Part of a small language model's weights: 8 heads of 32, MLP 512 tanh GELU.
MLP neurons of a small language model. Each row is named by its layer, matrix (up: input weights) and neuron, and shows model dimensions 128-223. Each number is 128 + 32 x the weight over its row's rms, rounded and kept within 0 to 255.
Before each neuron's rows, "fires after" lists the tokens most often just before its 100 highest values on Wikipedia text that the model never trained on.

fires after: "p", "mb", "g", "ub", "b"
L9.up95 [141 141 146 138 110 149 113 131 140 109 168 117 192 166  87 142 185 107  67  62   2 168 170 114 112 116 105 118 135 145 152 115 171 152 148 101  79 147 141 125 120 119 108 195 121  69 113 132 125 142  94 100  68 182 164 228 100  92  93 106 138 133 157 123 153  66 131 133  79 151 122 140 226 168 164 207  89  91 108 136 134 104 119 115  87 163 141 141  85 122 152  72 150 141 134  90]

fires after: " ", "|", "-", " in", " (", "\n"
L3.up345 [122 136 145  92 132  78 121 107 148  94  93 133 178 159 153 125 134 116 155 155 147 114 117  81 133 153 129 134 156 151  79 128 136 126  86  89  79 156 112 144  52 144 135 108 105 172 157 147 124 155 178 106  92 134 136 140 106  77 116 148 138 126 120 113 118 160 145 132 141 120  75 104 141 139 105 117 137 127 153 181 199  97 139  78 119  93 146 138  87 128 166 136 102  95  60 128]

fires after: " 19", "20", " (18", " (19", " from", " 18"
L7.up110 [ 75 124 152 170 132 136 167 136  58 188 130 158 149 151 130  58  80 146 158 155 116  81 137 179 160 129 114 129  86 108  82 120  91  83 123 105 116 156 124 156 121 137 143 156 117 122 176 188 135 137 159 152 128  90 130  60 121 162 130  94  74 140 141  96 136 186 165 126  77  91  59 142  85 110 110  93 104 125 150 124 121  76 125 107 161 132 147 114 100 116 146 149  52 132 108 165]

fires after: " |", "s", " ", " Bu", ";", "hi"
L9.up337 [121 117  76  82 104 155  58 127  91 141 197 157  99 110 139 140 161 102 162 136 146 123 133 142  77 137 185 131 103  99 123 144  91  85 128 189 138 143 127 125 143 144 137 144 122 110 129 186 198 132 184 136 154 121 145 107 135 151 117 173 140 102  64 115 113 132 145 147 136 102 115 106 128 149 137 131 139 100 125 147 104 143 152 106 152  56 132 108 123 131  88 125 110  70 103 132]

fires after: " in", " ", ",", " In"
L8.up175 [138 170  97 166 151 133 121 165 111 163  90 145 108 181 166 106  82 183 121 131 113 109 157 119 178 111 165 161 115 137 117 138 188  87 102 120 161 177 115 179 108 155 129 154 126 111 108 167 103 166 170  84 114  80 134 112  95 131 164 185 177 105 140 114 133 130  56 126 127 108 101 197 198 148 145  76  83 115  78 148 183 106 122  92 140 138  88 157  62  88 106 131 104 183 126 158]

fires after: " \"", " (", "“", "\n"
L3.up400 [159  86 100  98  91  80 119  86 102 159 166  85 130 126 149 148 112 108 148 110 208 107 151 127 126 120 163 129 129 129 130 107 155 108  77 118 116 111 156 140 132 127 137 144 127 104 184 151 128 135 174 142 134 149  94 140 118 129 129 150 223 137 168 158 145 171  84 109 110  78 127 132 163 168 116 140  87 111  92 140 111 125 169 160 106  70  70  97 118 142 140 160 139 203  86 145]

fires after: "ur", "er", "l", " Col", "ber"
L9.up349 [126 168 100 123 110 113 121 138  94 160 122 147 138 114 114  54 168  61 116 149 197 162 112 135 134 153 130 118 111 151 136 140 108  96 146 130  91 139  83 150 109 143 182 144 117 106 144 116 161  90 108 108 180 127 149  80 101   1 119 125 110 139 141 124 108 148 149 147  68 123 106 168 152 103 143 168  91  97 116 152 101 138 113 142 139  94 127  77 119 151 232 117 141  92  64 165]

fires after: " U", " K", " T", " E", " G", " L"
L6.up256 [151 115 163  78  89 134 146 142 114 146 108 100 151 166 128 153 164 102 201 173 127 112 171  70 150 108 122 110 127 131  97 127 156  43 125 116 138 110 129 114 161 129 138 157 120 109 134  72 159 129 179 102  89 139 115 152 156  68  97 146 135 156  84 121 165 123 109 132 207  51  91 191 181 165 150 145 149 105  76 101  72 132 101  96 118  95 173 141 102 167 162 108 137 157 144 118]

fires after: " P", " st", "-", "P", " ", " c"
L7.up509 [ 89 145 102 135  91 109  88 127 167  85 171 105 140 159 138 174 170 121 134  86 157  89 141 120 118 122 158 126 109 132 106  39 156  93  95 123 123 136 114 134 144 136  95 134 120 187 144  54 155 130 106 132 116 139 105 173  94  31  87 123 160 169  77 166 141 166 167 144 145 142 127 170 104 151  64 156 127  72 114  87 125 194 152 152 106 154 155  94 125 109 130  31  95 175 125 108]

fires after: " ", " (", "\n", "Species"
L3.up207 [130 140 103 121 145 110 143 105 103 115 147  70 131 123 163 121  99 154 151 145 142  59  77 150 116 191 150 126 101 101 143  70 127  73  63 113  74 145  96 132 133 143  85  94 144 102 124 183 175 166 165 132 160  58 166  92 146  92 129  86 127 150 154 155 158 146 135  92 183  98  79 109 189 162 137 161 159 132 122 137  94 152 167 138 155  93  80 116 116 107 112 103 168 164 112 133]

fires after: " p", " gr", " un", " ex", ",", " the"
L7.up446 [104 125 126  93 112 170  75 131 108 122 160 146  94 155 114 198 135 113 117 178 112 112  72 147 113  87 118 133 107 169  88 120 177 113  62 176 108 128  93 124  50 170 117 124 117 159  79 131 126 149 111  78  77 110  98 152  99 148 172 135 195 163 115 138 213 114 139  94 163 116 162 162 157 190  75 127  53  80  76 101  93  95 129  70 162 156 142  80  98 111  93  78  95 178  97 144]

fires after: " ", "p", "-", " b", " p", " term"
L5.up260 [ 96 146  76 122  84  92  75 144  53  57 202 121 105 166 111 113 144 143 134 143 150 159 177 195 124 146 148 128 127 117 130  95 125  62 113  82  84 140 103 125  73 135  74 140 147 113 116 123 110 130 151  94  95 131 103 156  98 130 123 119 169 134 128 109 110 126 193 158  90  93 163 145 137 157 132  70  71 119  91 121  56  95 147  60 100 183 145  98 119 172 126  69  98 161 158 129]

fires after: "ur", " re", " co", " Ju", "l", " Ho"
L8.up333 [146 155  80 136 129 113 117 161 110 168 163 165 104 113 151 102 167 108 154  93 155  89 112 113 153 172 184 138 105 129 162 142  93 143 111 144 127 198 116 154 115 138 154 179 116 140 139 187 106 165 113 150 179  97 131  54 160 118 126 115  99 125 110  86 163 154 167 117 139 141  74 139 117 128 189 169  77 166 147  87  45 177 128 106 129 122  82  33 106 100 152  98 100 154 126 114]

fires after: " p", " P", "om", "P", " ex", "ff"
L8.up430 [121 120 134  69  77 138  69 126 124 149 122 148 152 139 168  99 113 158  99 122 118 110 162 171 161 112 122 103 122 164 102  67 176 115  84 111 114 107 146  73  87 161  99 195  77 239 158 144 118 146 133 146 123 136 124 146 129  79 140 163 170 114 102 123 192 147  96 166 125 164 140 146  99 162 119 150  97 120 124 147 137 141 102 163 181 138 113 184 125 135 162  90  84 172  83 124]

fires after: " ", " re", "ver", "s", " Re"
L7.up74 [136 105 100 110 137  84 140  90 110 172 203 110  82 131 103 147 131 112 112 118 178 121 162 144 106 124 116 137 116 152 134 116 153 102  76  80 108 156 159 150 127 137  91 125 128 148 204 132 150 158 132 105 192  56 130 111 162 151  41 171  90 129  94  42 109 107 117 138 180  84 161 114 140 157 145 149 161  77 154  84 125 138 149 104 113  51 138 156 141 135 126 114  68 100 104 139]

fires after: "ri", "ur", "li", " h", " C", " tri"
L8.up112 [ 97 133 139 152 166 178 127 148 147 113 136 155  77 118 116 115 124 103 150 149 186 123  67  84  89  79  79  92 101 125 135 139  74 155 117  49 124 136 119 149 112 160 175 170  95 137 135 153  83 189 120 128 157  76 167 168 123 150 127 117  91  99 133  91  82 120 110 146 114 162  98  85 108 105 174 140 149 135 143 166 164 147 112 108 138 184 126 142 135  94 123 113 116 152 124 150]

fires after: " I", " E", " And", "d", " U"
L7.up319 [152 102  67 114 159 162 129  67 139 105  86 137 132 145 124  56 106  37 203  66  41  90 156 126 165  90 140 149  86 108 117 142 151 122  96 137 113  85 104 140 110 129 138 157  93 145  85 159 142  93 199  98  98 171 161 111 182 131 154 135 168 134 108  97 191 105 119 107 144  69 130 161 133 123 125 139 170 118 124 111  56 152 104 143 168  83 172 147  46 168 127 119 160 114 113 112]

fires after: "li", "lo", " Li", "tri", " Lo", "ri"
L9.up481 [168 106 161 165 155 214 120  75  94 111 151 163 177 104  78  72 129  97 133 131  99 180 114 133 110 115 109 152 106 104  99 105  27 140 177 165 147 138 187 124 115 152 134 129 117 102 176 130 149 134 171  76 126 126 155 114 111  74 118  86 105  98  75  89  65 144 167 123 157 137 138  89  88  80 113 188 160 114 158 188 126 140 115 110 178 150 150 160 129 118 202 132 120 116 142 108]

fires after: " 19", " 18", " in", " 15"
L5.up286 [104 199 134 115 123 196 168  97 128 188 107 124 142 142  72 117 119 187 148 125 137 130  65 121 223 140  83  98 116 103 143 146  80 161 118  71 132 153 113 150 109 138 106 121 136 162  91 211 112  94 129 119 132 128 192  56 112 151 118 147 171 145 111  75 156 165 155 136  91 136  46 142 131  98 170 114 118 163 137 174 135  63 128 125 158 194 157 113 118 149 128 123 111 124 119 144]

fires after: " F", " U", " L", " Y", " W", "S"
L7.up244 [ 92  91 124  99  76 174 121  98  86 148  74  82 114 125 130 105 135 164 157 142  84 132 211 106 165 125 134 145 103  72  49 145 142  99 102 160 104  97 100  84 129 134 142  95 128 152 164 164 116 108 142 120 114 169 172 104 113 100  53 112 131 174 119 114 113 112 114 124 103  95 122 140 203 149 157 162 123 106 123 126 148 113 186  80 145 112 145 195 118 211 101 151 127 127  49 122]

fires after: " ", " p", " sign", "s", "."
L5.up8 [131  93 167 126 147  97 111  66  78 118 165 105 136 108 152 105 182 115 191  58 156 131 226 183 135 104 161 101  85  90 173  93 162  66 144 132 135 125 133 140 110 129  94 180 122 125 162 140 146 156 150 108 118 141 165 159  92 129  84  99 139  76 119 110 184 129 104 162  68  99 137 217 151 123 113  99 118  59 100 114 129 192 152 118 136 215 150 143 142 173  84  77 137 131  88 163]

fires after: " 19", " 18"
L5.up450 [ 60 176 179 193 128 134 136 179 102 152 111 160 123 145  94  59  84 221 171 131 123 119  90 144 131 120  65 139 105 129 176 111 122 135 129 105 108 144  98 117 111 148 167 176 116 134 130 174 117 182 180 156 145 134 124  76 237 129 171 109  95 114 108 108 142 158 176  76 147  93  58 170  99 134 105 107 102 150  90 103 123 126 137  66 104 116 149 124  86 151 142 143  93  93 135 128]

fires after: "\n", " (", " ", "==", "===", "-"
L3.up315 [131 124 118 150 137 105  75 161  90 201 198  92  97  92 142 109 114 143 133  58 169 112 179 205 172 178 184 136 121 138 164 129 132  86  86 104 158 156 133 188 114 134 109 123 110 143 163 124 118 185 195 130 115  66 122 150 135  89 114 104 218 141 151 149 131 146 158  96 146 132 168 140 137 187 154 130 142 109 145 153 125 160 165 155 127 150  90 135 154 132 125 122 136 146  90 143]

fires after: " (", "\\", " pro", "\n", "f"
L7.up310 [ 95 119 194 139 150  95 122 110 114 142 152  60  98 132 133 123  90 118 101  69  88 125 177  86 149 123 133 141 135 104 154 107 109 101 120 177 161 111 116 157 126 140 118 127 107 153  96 172 168 114 153 117  99  88 146 189  73 135 108 124 158 138 105 110 166 119 124 114  67 109 152 180 148 222 145 134 148 128 112 134 133  56 147 158  98  51  64 155  67 138 123 143 135 174 103 154]

fires after: " G", " K", "G", " C", "B", "\n"
L6.up317 [111 125 106  78 125 105 120 163 128 165 132 169 123 132 167  85 134 110 163 187 128  58 115 119 133 134 139 131 103 125  69 114 164  60 143 132 105 153  66 172  93 147 131  97 130 119 157 106 233 165 162 146 164 143 110 126  79  71  89 133 100 201 126 129 171 102 154 166 107  89  50 128 161 225  86 141 129 116 151 140 142 128 128  84 146  83 120 146  87 115 107 114  88 151  87 144]

fires after: "\n", " ", "|", " |"
L3.up497 [104  92 144 119 155 110 143 124 112 111 143 144 128 147 131 139 126 158 118 120 166 107 112 150 107 182 151 140 132 133 123 122 121 105  66 142 149  84 122 152  94 149 107 130 107  81 178 165 142 109 195 177 105  87 126 147 120 140  25 151 107  66 104 153  62 202 116 199 121 111  87 120  92 171 126  66 115 106 114 102 180 161 165  96 151  68 137 132 111 119 139 105 137 153  48 145]

fires after: ".", "\n", ",", "),", " in"
L6.up140 [ 68 153 106  57 117 139  97 143  98 150  98  87 129 150 159 110  94 131 139 115 164 101 169 104 162 111 158 121 116 197  99 123 134 137 128 162  95 182 150 122 116 144 134  73 116 231 155 183 155 141 164  86  74 121 113 110 145 122 174 153 180 186 154 107 129 102 122 136 101  97  96 154 117 208 183  78 130  52 151 134 157  85 152 135 118  73 121 193 152 126  91 138 124 149 118 140]

fires after: " ", " with", " a", " You", "-"
L5.up348 [133 127 116 163 152 194 137  91 130 110 231 161 103 174  80 122 101 115  66 154 141 112 179 116 166 156 127 155 120  95 158 161 129  90 172 109  67 110 118 158  85 135  82 120 132 143 132 183 106 152 100 113  91 107 130 118 152 100  81  86 127 108  52  82 141 168 211 136 145 117 130 127  72 106 207 104  65  64  94 156 150 147 145 129  94 139 127  96 114 121 128 134 118 152 130 107]